python train.py --num_hidden_layers=10 --hidden_size=448 --num_attention_heads=7 --num_key_value_heads=7 --head_dim=64 --intermediate_size=1216 --vocab_size=2048 --hidden_act="swiglu" --norm="rmsnorm" --norm_place="pre" --norm_eps=1e-05 --positions="rope" --rope_theta=10000.0 --rope_fraction=1.0 --qk_norm=false --attn_scale=0.125 --bias="none" --tie_word_embeddings=false --parallel_block=false --init="trunc" --init_std_qkv=0.0155 --init_std_o=0.0 --init_std_up=0.0155 --init_std_down=0.0 --optimizer="muon" --learning_rate=0.015 --lr_mult_o=2.0 --beta1=0.9 --lr_head=0.00636 --warmup_steps=200 --schedule="wsd" --decay_fraction=1.0 --decay_shape="linear" --final_lr_fraction=0.0 --batch_tokens=65536 --max_seq_len=1024 --doc_mask=false --train_tokens=396400000 --max_steps=6049 --dataset="wikipedia_en"
MLP neurons of a small language model. Each row is named by its layer, matrix (gate and up: input weights; down: output weights) and neuron, and shows model dimensions 48-303. Each number is 128 + 32 x the weight over its row's rms, rounded and kept within 0 to 255. Numbers have three digits each. A neuron's up and down rows have the sign that makes its largest values positive.
After each neuron's rows, "fires on" lists the tokens most often at its 100 highest values on Wikipedia text that the model never trained on; "fires in" lists the words (lower case) most often at its 100 highest values on Wikipedia text that the model never trained on.

L5.gate403:086175141156106121123129091124136150099115123116125114117174160084120109054090118161172180036150120103125077136141149121151095163133151119136108120146155113130113133126153162148104172166115151155093165105107110126112114142138178140118143139128145139164115133155172145079137143153149160179107146112068147129174168054110142093127116113118083130120100091152123173162167125152119144162100176117107162134161127078164076072116141097129127144142114106108145165128173147108093097113125187140104166128128131169152091121164148107212136083134077156190095076081098169073195109092140159131088138147102138130131116140132135137115154142141112174088119097108065107143087098106141137169158096152104195139199135106152111121136158136138149177130126087064044121153113167156095125144108106
L5.up403:092124073122071173129138079145107116093076111152121099145088119157153106104119086174123126136100090139097110115146146133133126187110129138138127086127142157142104122099141215131137175118081162165110152089131081170113132156127107157141143076081107167109172159117044091135107119101108080109111119104161120159089130194188084122127193090132062110115128176147179140107141178147135177107130136137166102160097149121166075111090042124136117189099205121126094177193073172127101174142154154153134086163142158135146141129144130112092195134120110135098189124139147133162092050189092129189099119127123125172173176159176107098136156103145133173093147121101134158114112110185112171143132108151085159117138204148112099116126123171132124170095135212164110122147167188149085147079100138
L5.down403:095120142101113076192122121122110148118093115167135145055137109088138099081095118123119103107148133143131062111153098099176087128164114168167172142069125106168122140077141153133091109107115106095147119156156079097133112126071133155120148088102100087166106107119081119100141143138151143196108095135126128124162170126133096149126107157165162110222103060152096119145087100120068079088106183103135110091089138052124119139155088089135120088137115152145166128133124149179134124117047099172109157130166149193083098119157088148146112163106061157170157111045084165090156126146105147081141071077053117129173106144093129103147111128152104104125087146107106147104141201127105107099072121145170189137155068119117141128149161158159175135153142106109158171174055117146067097089119056
fires on: " to", " La"
fires in: "to", "told"

L5.gate859:113146169163138148145133128113110164093174111160115150107156129127086112074106112069174111130086112162138120076124072113123141175117119145118111134130110074165130129141089158146110146095102159097062164083130139075096202184118156049113115128109084104125125148152192113127160108116150149138162109170186120140209173148129101136213149132067101120145124115125141187137087129116126122171084102156143132137158141109147133089130081183128064117128143180135156139159097129134095073087109100178119081148133095168196155160067089124144111078088188113131152138153137178134125147110116125120092182115172146107170088176147134144154188201102101067096114143095166096179137132131129108085122093148105149125135110092156100055154091133123167129097138086141190118129105159156119064079071136
L5.up859:106098175150138140155150079124110111142108125128175146102153123128115034138163103141096129138113145130230134135122085159175135125118081119150136151109155102119123193100114130190094164146110078122164123067073152109119155139162160163066123107151129099083143170202096106138134166138145181137111182134181128120153101144142088139108145168082123123141070199166189165099118130199099206156143179084143102117112100169170161145188092129139029127085160096162127179114065119176129080041096068118168140155148054105154115165102134159093116162128136112155116115190112193120153100139154136093105152166146138104113055142129056135192102156140097103115095107134114091116132115178173163095127104146159047132128164121118098100091189152191122080142153084154107162180092153184086070142127150
L5.down859:149123144117134135131139084177136143171206105163113128147132149097092136130157143135164104167116141087161106087122144111110178154143094099133147129126147130154105183145141121201161106167183149142101097097180143179130065080113148140113045136140106139163139117147166105167123093119108144128123101097200123140172166128107104111159163104106080135087146053077159208128163151110092108157149121138146124075206110114129127174084089094090099114121111152154101118096131115041196141150177067154176149138131090065166128074123152153143131094195134126105163126152137164130050118124160148131128067151107133212198137130106179202120103165125149113127186160156097092145170144157076060139137152166123116173151059158147113170139090117120199111152154127083103100116140166113087096125161103
fires on: " for", " of", "ed", " on", "ity", "al"
fires in: "for", "of", "on", "disability"

L2.gate920:153146087157093113177182103124109134159143113133089115101112079124076145124079139133119134114082129112132109162146100118141147114166096070119110140122098147087089136158100108105086084128225153106120114134084123129129105147106124120136116087138158112154198152174139100123080092147139118116177139114108167094136127170100163117183105156176120129162139142149117130071125129111128141130143122141111157139115123100118181083141070142158115098091112166108169116065121140110091095205131122121149101070125172137071070127153117109119216122189099136163152127121152098144077111097068074087126116044152140106128077173124080106135170189185107073183137169140126167084176139113132167182134132088147143179136117085129127092162181120148095165073140084137077184203133136115075116093104145
L2.up920:135107088109078125176110137141118107164135213120093136162090114139088164108112151172079152170172148125147171144178132132134124112129103101108107185148131132082060125149127121120122089124108093083113166181092147083152151150059116142149166075175164105165157164062125161201116099165127160070088155129127093110164073199111137119150095059130167099080172150255112100141101144166134156115140142094149116104158104116205124083148053117123117102115149161135181181193117153053086129139149144077134144086118151155143139173148114102101118150136145134155161128108151097110084138113090121122058102117131084134115089138107126145121091179154122153124105159167116152119167146096089094160103104109144142155113103139111125145187171101196101141154024119103152101135120109178162101135121107
L2.down920:142122149157172165142144099081083129145080179117094068147153106140156106063063125138109078131118149094181149120153149119161139123115123086084122150150170098058167112122094073168122110156071089105109136163083127107097162106123111111094077140123178059166115188154102128110090159165126118107104144131143116156186083092099159126173170083179132215102158162203126115114158108173090114155140149170128140117142119120190136124058103136153155115189084130155167117083154155117155091146130084163128130126080131078128078151077164104081109094098154095100136036103117135086129179162122097132094122150118130121094151155110157131126150094176097132145177190120086135112106199119164071091146150124111157070105144136183183120156091074104091123135092086071150118160086141091105105161101115
fires on: "On", " On", "day", " on", " near"
fires in: "on", "near", "branch", "during", "one"

L5.gate1161:126109116133130148159139051151089093153090148118209114122161173090133095152108067152108182198181101126134096149128164126114134156115118079056190134112137145101174138142124181146109127090079111114017165137173085147106143116171107134119090130106104161180106164120165182158177098070158110222140175088124086169122078108112119126098113155098075081133102126166103094067110124158180095114124172142081124095075122186118133116152130134132126066146115144202190159164124134092101129157064157118149147154126092136164224126099131121085142140093050118123082104122215183125075127122150135103090135088154136136085141129116140131112155121142117127153135130124127157182147125129144126149114120179094157135131132106158126140105105137097111136123129141115124167164151169134135092144111146
L5.up1161:150102137172101116142141123101168139125109094132126165185161147077049155170112119110104124151164161159134101076151074139173162134141118065113133069166110115172167107142151103145140152139073115136137150124151118110140146169094126105093162130156082142196122085186102117131126135090136173085157153088136132099124148129121150111165157130114108119165121167099110118146136113150090112070105125169057075123093124100135115147157131169139147160129133065143119127084142119169111112126126117096100120113140105155081122152123124148131150107095119206105196145143092098097175177098152172123081180142123117155165123110093147141065145127122178124118124097140179091133120127127136147132118100087148088154081151112135209072104083127139069142135074101109122148128119099029136156117056176
L5.down1161:143139112135164128124130156150127120129155119144110124127173132139142115085147105081192130089119127126167124109161084146112177126140115130104195068129128092154137151164130134157130162155166120145100184150143149163110139133103160141152108193137120176151087150113166097039133146131106134175097110163134104107156090111130179144146150148082088214143146081110171102150080190105134124121102051105077125124068131077149158106151158080130110117154173162162111174140123212138137122153147113083144127151098153159131129133154160131183153097191095137118151104150118111148107191093155110084126102162132136097136178130099129161168135086086169183140105053115172121060123088162120173073082119166164180112123108102169113203137107103087170102144164198181126107101120161117079137148176104
fires on: " as", "ck", " on", " became"
fires in: "as", "on", "became"

L4.gate947:091127110143137092141126137129082111091125109158179107110188099151117157148120090132137112060105132213174137153103149078097024094122144172174114109101164142144080143136138137105169064118195138126063154152097083103157156095169148169086141109086150139073138150118116127161095172095138131136108136135123172103106059115147152131142140173131110174127124162063127125117148129104098113196172143129200146154068165104125139049130122088103124130142151147108133101068089146120188171140114148090185078201115096171166143116165145129141149156142129156079116118095167183145112121106068127115098116195135145163122138119093068146152126100097105102060104090143168136076144114175171155116142100138106120120127153147113114135129110091187119146112119063163141164126157142073124120137059118
L4.up947:093085104175098117094071099091155113128122117101154109168153117125174137074126145049129089159085152179089148127143184083131122145154078144167115049163080197165200158087171086143128148121145143146138181157121072137110187156175159159099140096134107137129131171098194121167120199105123148094072138131124089081155073104144059086132087194138164142122112129134139127108139096134145124180105192136138105120080125090138131069212159147132170087153151141111116109061110156097164130124149121116178105128145139103189140126193142130124107187115113202160114086040176159065088134150118122209075134199150171142098150119153180142118107129086120112114082113093126133135101123114114166145109099168106152125128160124112127095160104098175119110163151079163097116127148124089169115132099117
L4.down947:133145224141173100106097143177117144075064104181183123106135144058071060164114066105119134114097079140154140088093079104089119076163142154107142137093118090120122138136067105151109107121138102195112128173117110148103157132191067103058122093126194154156140084116148134102134091134098107158149072133081164111150118125110090113151193137098184175123173100100183116103162189127132084120161090089159148089141051152099113125105070173094170148161135132135095126137115111119131112094137119186114176145144118182149099120136190096094132092106116174108107107183084144174171095100133106101098156186147111137151111158127167093144092124165164137120148166161127105084124055166091083108130128091153067144100100153104085148092110193123157160173131111163155128126156135132132100103147092
fires on: " and", " to", "y", " Per"
fires in: "and", "to"

L5.gate1153:127152183158124140149085066124105118171100096164105161088109093128080148142096095119091083157109157105121115132188126118122093147105119117183136101110103175164134151097115109161127188159093183106082123108169154150115182066108146166052125136109120101135093095148105139109102153122158067092135079141106160076119173130105042113206118144172152088081148129115143147135132063092133121157111133119109141144152137052180112095150166144067128180100127122142104150159110143101115241148126176127148137096100085188133103131181180134154165121114103149152146142128184152158123116141153105091170109126103161160089087064086115124154098145135122093128087095188097118128116066071070160177127128170170066109149142045169135113124066122144061130090098150183119079116125076106137108117116059
L5.up1153:100087185183102158120136102122140145187081120149163151111142129113172187073143127096130147126111177083057147087153162102134146094067137108123120116160191149138046176124168152146124173202074065168120140128099077137095142110166158078127127149143108087065116083166117117065123127182198101123101109102108165140123154116125098145120128181145110132151095093077144148115128136161116147110110127135145115151102184109132145029135087118131104172132113136110150093151138133069133208124120159133164094129160107083112144098068132131115154156128096191153172116129163149094088113117054164115086134165091140071145108094121120101108182112105095102154134064066117156220154126117083111183127122100178069104087151087118153195125166092144081159083164179110066039144151141136086131148131139
L5.down1153:136115104118146169123126058126065082146057098108042138134127131139070115090105132111083130136167093110095158111153118076194111161142129146120103109118113147137127098124155123159089185167095139126146117130115099139109167098123079114123088193145126102125089109125104146056092122090131170125147157131171166178123121119099100153092167185133072097138132075143095126182114117112162185146135101121141139108040088149158116149129125115145103148068120210165122123103114113113131129159114119143157135100141167148110150110087083188104063128128063076194166187119146162110150107115120180152152075136072130158061122129124156091140165138125120094132100175076127178118112131149135099137148099141158167105130170113130089127075106129125125158116153140102087169101158121124170116099139128
fires on: " not", "t", " to", "ver", "out"
fires in: "not", "to", "t", "never", "without"

L4.gate222:095080145108109182139134161129076058150128056131111138153147130096194114119060122171163135142155086095088121151107109119129170106137159162162129096095094141116128138146152147166155147163112150105149038126097151097109147111124123120097055130077134141147087165145125162137076172139130106090102145103105145121193109095158159164089100098139185109111127055114158080175132114123177059194154093116153074136163094130139057150126126169082122086096132182115139094102145100109079082158109078152142127110178108132028122190113133099124117178109174082101092106160212157158202108111076110124112129203112141100168064098138099036118168114114068166096147165086098123119102124121150073098148104189131097087102110081096122145093153121104179107115159078094074134142107180120177140115115221
L4.up222:111132073153152175112120132110103130120092067162106161150182162135115138144136106164109076146181114104113148106142160132167163138135164160120117087070117143132094159087128116056084135145103096106143138129128120132060140111113139107125070116104124132093129122098217156110108143105103126160097052159167140171109146142180099132123140100133125190130147162146119117118050111080152145196098096132129136186129162106054119138151061110157127143110180159086071120154151114103084165144170145138137129137084190143113151132077124168106169172157174127137120186177166164135077138117097138124157129147116151155082161139184128089080121110135124165151154124155127090075097172172144103095140196111120123131099132129168136134197109126123137130158114092101092121108146177078142049114161165
L4.down222:122117146120189165131127149095117142139155161130165087172123210177168120111111102162159112095123089107138112126160156097141099199127149089095157171165092114150093170140073110066105127122125127110121085169124135153129067108070164125076159127123125105091161110130092159123118144191061139113130115159139156132134102217166137111081089132135088128126101134106144170141096185150135191132182087146181131173075109123132142122075053087131081090067122195167148123123149085082161089086110163152112131176198121106189128115102137143117158139087123049101157096125151140147111137115125050097161088097114107083151174137122154144141134079118070108091112102105143111125104132092071128161069138104100120159076140120166125167112151118136146149173136138095091150103179179147175153086140145
fires on: "y", " each", " one", "e", "ach", "at"
fires in: "one", "each", "any", "that", "this"

L5.gate819:088107128128118156141112120122154125101101103126094153150123077144125100124176128105081140118134094180079178119087152091108143059086142123115097145135108119196152104192196177086162179162147149128180166150189091143151126134067147099091157123122167222159158100134037156187111135091140079125138150138078134124162190176119119118091128095099163138125163114123169152110120147094131160146155100116178110123122150147197097134163126093172113117119139126135098138116087102101159146119103065153056138114091127124146162148135141085099125140130124151171081179086144149082134141126121133142110115142168125089176105135145062149124126073098118137081118055101085168117143195104086089114213138123152154138070122082154108151149125156123117130072174171123084103136031078178094123105126107
L5.up819:158067161152134118126168100113117136130117085153115153134120153132095099061081077103097123107165174168119125116194114108108086178146098147157154091165170129092163122096121157154093148122160104121044180111124104150195155094101194107162134098152153147172135134156129145101151147085097123112069118102168112153063127091119144143103130187114141184167064100115109135079126178168131080159126134138111063122123148144199140134155141137176137167103154104117133155099092143132134127190093082133155151170162147167060147157154109187093123136159122087099104074165125136151153136079134195134162126130135074120152144125163156137169139203120078148116095139171106122148152129077157143109186099141140125149149159180183140162097119108105109056129154110129118137138075122110136125101148183
L5.down819:110140154125123107135133141127085143088170024126031104124087124132109099082088064145057074113157159216180091190117126180110110138138067135155152108105121074097140148110143145133106133141145152189148141080158130090130077117113160150092144134074149122163096068140134146092120113117112124090169103111108118153139145118132146091098130167153103163110154130054098100168104163107129106126165130152173149149117158185114111130092150096120130152160084128100124139144151112142122106193143198194084118130126152111056176159124167140150169142109088077135117044143093161144134100127083168191089170159177161098157081120107124166154104113116129159135124104114093108160119123134163114138158095152050191141149079153168077156158177186177137066091138163176184095153169069117088110140127140
fires on: " Pa", "st", "b", "ite"
fires in: "pacific", "website", "best", "largest", "good", "most"

L4.gate1029:107127125141137150108152146170101103103103107118123108132124111078105122164146105123080100167117123124095163140158104092163077100084176132133129117123122135155091158091108164165123159152066051151129103090163135098147117158117159138169166143141112073164115125144157169155153141140121064185174136088093115124073162146120146137163160154098087137150186170123113123098144141142104093076202152158189091131185157119122140108131137127149113181098169061088161156073122134073108192197165061139141147128095177152013155149099143158118117098162188111112113156149127111145093174103129126150011133122116139114074136121107151081134080158130105108137119171105045151193128118121199134202070141172089112148152187137161101197201149150151114171171162122155097107148155125159126122073102132
L4.up1029:153130074153168145138084115230103135114123095066130165117191115148163176138180083133144108146110119124120156072093134132076148078097202127156131125121099105166128114090120141153143118165089122117124149205132164123100139126158145156148137146164125157075151125136032070119164093086103110131161149108059079157085158137192113127134180116134138163168199119156099138192128183128121091142125152177126080060138127107152108128152164132143202203098102113047146116111119170155139078123176134090102121135136143163050076113158152125140046126127148124139091181198100141081158106114154141099149173140125213150134096123122071106101047124133153065120137108090113136141106130142131143137167194121115204147129164128143109186123153141109165136135075182146103134145104115148152148170107060
L4.down1029:118114098135094217071124150144145138126149173151160164095130114120125131098127121076124142184163106115151159139127120141137059139069167127129137150139061199144082204129144109162124115136156087178092154079146146161095155195143102123118102158136140087136115073071111123077174069175168152109118107144153156173158149117125164138115071084134143123140171155082085182100073102148101184106077079157148087125182140054110098141132131163114137117169145125099142173158101140116129104129190111099164146140140115172088130094112132172100123133124166121098097131102096182155153177127128099189083098119139114133126114127113117088174106118206089134083076116106142156148138139154112165167127113120086095151095176167132121137189166164140102173153101155176045109167114090151064096087156103
fires on: " War", "ttle", " war", "ar", " office", " election"
fires in: "war", "battle", "officer", "election", "learn", "warwick"

L4.gate1203:205194124122135191126154074168168074128107134114124090144122136149149124125114080155120118126103152181103139095108165118117075174115071096102135113142119118145109142164095142134121118146130156176137103100038156131144135148128129229140120182073101164147118161140093148078099157158120125137165149121137181180061148082138133135114163147093123162139077134080119134086174093218105095137120210146119184139132122126087127122109090172151139174111117114072113143095141083129182102141159125110158102153110109182051107154159150126184110120133149082103075139081142162177106146118192111091143096151122119149086188171134148104139130143184112110177157157136105150091153084160088163143095114122078093119138127107101110126072116113169109138108134167116160116146136147116102111146110136
L4.up1203:204178121129143117114142144119170093118165045102143122173116136138152089159109131165146091141091178139169166103124125118173101139140129103127149114165145163134202100153100138105109106148124181106116086050095147143197172165108139142113127122056132127069112120116064153112089104094131135165105144111147128162147205111073181113083184137139112163119103147062146118137097128165100075110096208183081192155127141097103144123109118133082181148099141135179083110101129103104165072164093117148115122134072078073105082154158148159179171129127189124142125126056111151091117134171155110125167176160144107131101094150098131161124103136140131058161113154111094118081188097118139169123114068143105145068152118168112111139170119063104120107137113156129138155175138126116083135093097127
L4.down1203:150143134116112096156183142164141111205174153191151104158083153104172177128162127089127136147144149164150125135076122079062127167116117146129078202151156118109108131099183049108106093100110142149142123153137109158184149157130081094152098096126109106098097203169140118121094163071148172158113157127129102160091113131113097136143168095077096130126129091100079148129129133148153182160099110134096102105107076109124168144078087136158156117141055084175097147150159086103146101131139144161106095130163131091108093147130146143099128102086122058130154119102170135140133151107133173099109140168215128132180131141126193118111122119129145126106109147104183089097082114172099124109144081092117166184122109102172107133093120113085124110146133066135155128158115065158105113118114114
fires on: " of", " on", "ing", "e", " his"
fires in: "of", "on", "his", "about"

L2.gate137:146104152149153118110172144116145125089132132127052167118134111096134154158152156149164044114108095102096116151076061083161093090078091096095107143165092110135099154172129092130085130150120085155151178153065110055070166102085154097096157124145133174049190112110110157105086134133106171164142119143065137089130109169116097119142110076082138108080112099181162092134143140097150150153107154139166138154146154099070138161141105142097176110094172173151223163097082123133167136115099104124143116116170150096129154137123121150095096167094085148110133154131144084137136111145110137139099228141049174107091087091105140145155106111081106161116114114123101132159118131120137109115137157137105174155135090117142117154150110128175148116101193102177092130170128088171216108158123086
L2.up137:122134038148121129137152104119063123094130139112123126119074171148150159057136136132085022168152130153097195154140102161144143132134107118091106117087116175107064209152195051182153141093164102146119154061140136160054141103071128123132099034108168106118142134111175113117059128116092140139137075141119202165089108139163085142157119098073198124104069031148154130148107121110107119166185099180163096157124095108108122183151107154156113113140129137157120146143162109131081090173169166104153124094090160112121103130116152101187133142096102146079074184133166117152162099124123126092155102142108169194105118138106113166158147135109107118110151111144127132061111102159087122115156103117087220115110151152144130118136172119148127117106109140139131125197079103140188119154164139
L2.down137:113166090177145146169175167125098122135124162149044105187158125155154072063135131191143069163077117127067157117134111130112091107150106068146140145165103153099129142186098125161106082147152126152208144158106176151111147108088158135105122105156141089112082151082154166126095162118107088122155129114100119123157125146130112099124148128175110178127124162088082096141125168144132122174167071158118160133147090122069110092136120069159075154128094197130160116124136087051088125103127076118108141109162129122138177114117146143154126155151094126136114071152119153102125120139135168133119156127087170078101105077180098149176107158089099131073155084124136109126059074166105161132117166094157071113171171139126123152134120144099106157142163124117111112115185138097114190147119119
fires on: "y", "ome", "ney", " first", " other", "e"
fires in: "any", "some", "first", "journey", "one", "player"

L5.gate1098:138122121130098144133153132131131118101121099141173082115121099120130221142140066131108159117118098103121146122138171096104125163150162125101125107140183149121116134102175077073136162135134117088142068132119128177131109114154169157123114119154106153153166138104104124108139194137151145015134108150115130124168195124162098156140153147098104198118132177171181098162107125192171103160096095082130143124126115086120189139110152080133122098129118119170174102112096102105142071094132107060134063151134152105120134079116090062192067161116100145080122168118106114149084104106175109171138220140182158160132102106139160108138168094074087093165084069107104095160100108130110118147120118158107112058069124206157106159107127138127076089106098147115138102166100178133161160140128188
L5.up1098:119193132162168166104139058102130083136094162111137209168072183134156146141161136093137108145103117106144145107071120143169111136109129138108115114073147080102150135126124124169102086182088136094143101109165099090121125150124168136183180063089143085098084145157139121137175118112110148071055103157169074165113130140173106117104135110154143174142145078154113132124133092151149177136202119086093180180124148172116110088121149133091180125137125101088076120134098098087158146102118084135152170111154128167097116156081117125091130106106120131111168147130148183107114117034111127079124133150171151153113129105156111078150117099092116107092143195139156121147105156141058137061130101125124179154140109145076121168098184164142103144158130097121046169110148099124113121130176173
L5.down1098:098110123151147109177151183077138097100134134179090104116079118159107103135105089191153079137084128179116104104150120155133161157122151180124179125160092126179180159144078129152141130122134134110140134101143098144155094116074121134142087175111105134098124065166088204155089102172122120143132174125164085120129124127204107141061097113104138164137168187112197120159112072103122098116161128142117091137133090143054099124152116131170097097108122106102103095157115196097140187109091082096153114139167077185189089058136144115151180114164199119078106044123160097151127116149092139126067157164092089127117132118117185183109135080134080124178138074138131135082165085108149066173090107087115152121110133148164124074120127126118102145144124143203135119110169110139129161096166158
fires on: " one", " some", "y", "ome", "che", "e"
fires in: "one", "some", "any", "sometimes"

L4.gate218:138109187142105125111110101121145085124102180110076099112088153112069089071127106132195159141146183118113142127153111162103130117110138139085079181115120135125120145116073173181225146156154184103136148138157115124163122110124164164144123114108128108129062171118137143174124115119132139120102135135095163116168145156066042130163131119146124148108110150078152117200142143058118113132132155142076101104152158085183176063089166238120118157112167067183150113135114181129134034116192137113162088096145094151092115143134125156138109082105147131146081081112161095062111109170081213162131100093177086168129149131131106125149176113135114145150159121035092187125131103138087119156126091132110138143027131111103094100115132135093160104122148163144156126121088102136088119132096180
L4.up218:153130148132167105150109084101118122144118189160147074136093179138176142115153140155125093132125120134137131130156114120186175128124126085150115139108158111130123118149157162207139191098095102111181139121179158117154125124141181127105168108103132083108148127149076101107154143168137149017053095131121151126106123120150128117155154088137145116137112137090161152109132162071137166111078147099092112130173141126113172133087161207160126153126155153096110092142147119121141067176165159135187103123103114153148089131077135124171140092155130134096148164106124150102087142090113084141095135080131183177099097125130121118175177091128107109128159139139082118150195072189067091145062080112183159147141191101122072136148135130165114180150153191080119120149116104095065105118074146
L4.down218:098126065135137097142112147179129161097114169109179105055159145150177148180077129096147129127122140094124163157120109138079165171081104119150149187124118127099125108072123152149101140167121166103078118059134112111135186137098156074152120148077129129198117117078104118108066128095085108186099153065106124109113127062128151154144106161075126141081124148106088156184076125158157099143158168092159150131117174153188130130132143131168125127153166098127113102101138131138122141135125141132123145149149131058182113135083112130107053154166088135177146175160083165124144060149094134134081094091092156169129171098122161106082151133162166085136204108147142144187137146169096102127127078118084131157123157157101108123159114108174085144121088133067117047147078182134113197131082052
fires on: " to", " Pi", "mon", "I", "point"
fires in: "to", "fivb"

L5.gate438:122194133137126147127108109094167085151111134155151143130152147189159146108137099136121143160118088118050136127151146144151133098137131100106131102125112172114161171119136155138155192141090160111064158214119091167123187140102161159186085114134086090114093090117105070188116167136081139117122113110116129132113134141136114073157047118146138077162126126125167091146143127081158134106106145098160124093094118094127095129137193139148125111073124150106085114127137165157175113189082138157101153118104102153124186115137180024179111091135060100116152159126135163102134142147118140074116074121135136104107124123117181156134137137086129109194140135078076070148144129168114178123082114127219134100115160082153147125151179145163122105133125121190083072079133080199118148101095166
L5.up438:152127093150122144151116156137056080113171156142134116158146181056117091113104115078184140155121077118140163085146108166142116160115156094121139133111146157143177182143148090114182148171145141134118170143078121172171110139150140178165190094093103114129070110097138161115206182138131168132116104148073110113112092172140096172122098093091168133120094143082129104124120168120121125122103110133139131082146114127173143144069097185164090123105150112173110140098202145124142200134071120135148139101118135127154079126182145098142112145121105110126110133112075112156094107130051163085089160156176192128110185095141138162124174191124178079154174131117184167102135097153114144127150074148124134142094120106104116130161158149127115145093091142088100095119139111109067125108106201
L5.down438:117150105132143182141123107099125201134136182141116114124095140098118155149102141127110116135162150073068092046181150143158121165122095157131063144098124100082078152192151102138143102106131128105136151134132138136118106142179105072149159110144078196085059106102152110137085133100063089104112165130152117137118082119135206112117128112085125051129142136090115131146110127146155112108118148148144118102132153149160131092170131100153144158144097100092089131150121153162136141097057121095126139128136157118085076121165102142157185138082046162145132100127057118114145174104166095151160129177164063135116111111099114097099117107171133175163156052127140083161160070104073177165089135078120153156190164130167100122137149121118110094098104104156082153160123086120110108135106063
fires on: " to", " a"
fires in: "to", "a", "longer"

L4.gate811:169077122142157086114153173098088104118135159155159183229151117159142148166131128089112107092117135077119132033102092162179151170153089126163090117149154112096150109135095097105136121125140098101122117103110173144133108168185082114132090090136141179110196105156122103172079075178063146131086157167113150130104174100101137145107085114092094086126094147143102123162131147094111117159109079157136110114108087119136129097104095139145146125155151168079079100090106106156142181174143071107157145177105129157134071190103176131114139112082137182123077183136063134147090084106141132128134097168128154123112142115140146070135176115177179133210126140142101167097138139101168145170107095139112136130111144114139116143163085123150179140080072084156184084077139155175166133122149132
L4.up811:107090066132126110056185149143135119113102132130127166150159152175078180190111114084156134121171116144164157076164139129139208197123114085094074084115170139165182133100085097115089199105114065135085133107043114088212108204101162094118097114180162152067108085182149142186146099112192115093115172116179160166133136132142100206192115136086080129137145135127169167146128113094101138122130089157137126146157146171109138130062073150069127116132106173131133085153120132125103128039100119123067122141132089107141105200137126148099094079187167135091136169146103094092138175146142082134171159122133084128102126088099048068103163155138166138113159125191133173145099144171142130131140135166122136127118103124132133127134097161150114102135087107126133137142120114175138152135151152
L4.down811:178122093175109117152143085134064166207137107180137150129119095167129136124140094139086122169132100075126086117113150104070191114126132157177184131133111089083111151137112151092129170113125162123059100129016083176087067119178147070158147116154094093122143141125125109097143101105108176127107072134139161116149123156083109122068107120131064165155101122083131132197116135105108133123156097146125152207191105105144101111096155134152096107190113146120115116082095100123109133116090129096134146145148128109123155077163114121151083082081082114121117105141126066102157142154153127070120124159143088128150114106126093113054159115125149054082095135173132157109121136134168084073127127161148151128077128117124129157105117080154167096142085110092163168122135120185078164091118169
fires on: " was", " of", "der", "ing", "al"
fires in: "was", "of", "during", "national"

L2.gate953:066077087123105091089147104110107083145190090147172171103175158123140145094117157064127100180110133180171129094101100173114092135129089166125194079134186132158186089052126163106174163090140168140139084138091063126130143107075124199066154099129189171155143123136149070104164150110138121101163100174166126159092073107171156133135156082110107172156128117085121085139126198129143135158152153159094084107148160132123157084157122180152109068114164111130142158118129137106135152104112141148104163174098179153112133108164128091143179113124128110169068099132156110112095174183149122103120141170135102129195105107158134162110197120135093128063156151100071106120084084123081123123126066150109080090086133104125135187090122191147156195162124142136147147138148159151143097167124214
L2.up953:139143119145147122101099172140125063109144049184189135101166173095120183054141144081125159095132168199114138083085153107143115127121087132149061173099163140146149093072160145132155159113149111163080106181098148106136153119138099137156117146129125161162174133166112110157144113152176133157133118139155137156165153073195155107106122135109096168090130100108139154116170245117095131179089187100065144122171109138140120099139173134122074111083178182141181128145155119084151126136136091146153180166134166146180125135127144091156196151162108207105114099085135085166132147141122113180110155147136156116096118191144155114091108120149167183042141073086145122030092104129121133153118076126100082112110145115147103142086088110166118147133102104165137133137191185119155138118039153
L2.down953:183162111190115145184120176145116105127168152142135102093127141137214139072124129090097139115136142145153111117084194149097148136163105094140092098063118125104122116102148134153111178133072104127100141100164134127106182139062131110185162094112204130209113084077149102097125142124108122093165113158074110114178145125177085126066109119129141141123096112133193091087111227123124176130138165086124148123165189179079116122120142119102092124149113155144092114160119122103128116121104190122137145144088095117117039133151153098122213132084097139122130106092150085152163156139102119159141136146071069077079151121140095080111083095085160101103127095128108146042102061135081142094119123128088123100100185122113186078153122100148127110080096181172132116164090139145119109071109129
fires on: " and", " to", "ine", " or", "ation"
fires in: "and", "to", "or", "fine", "international"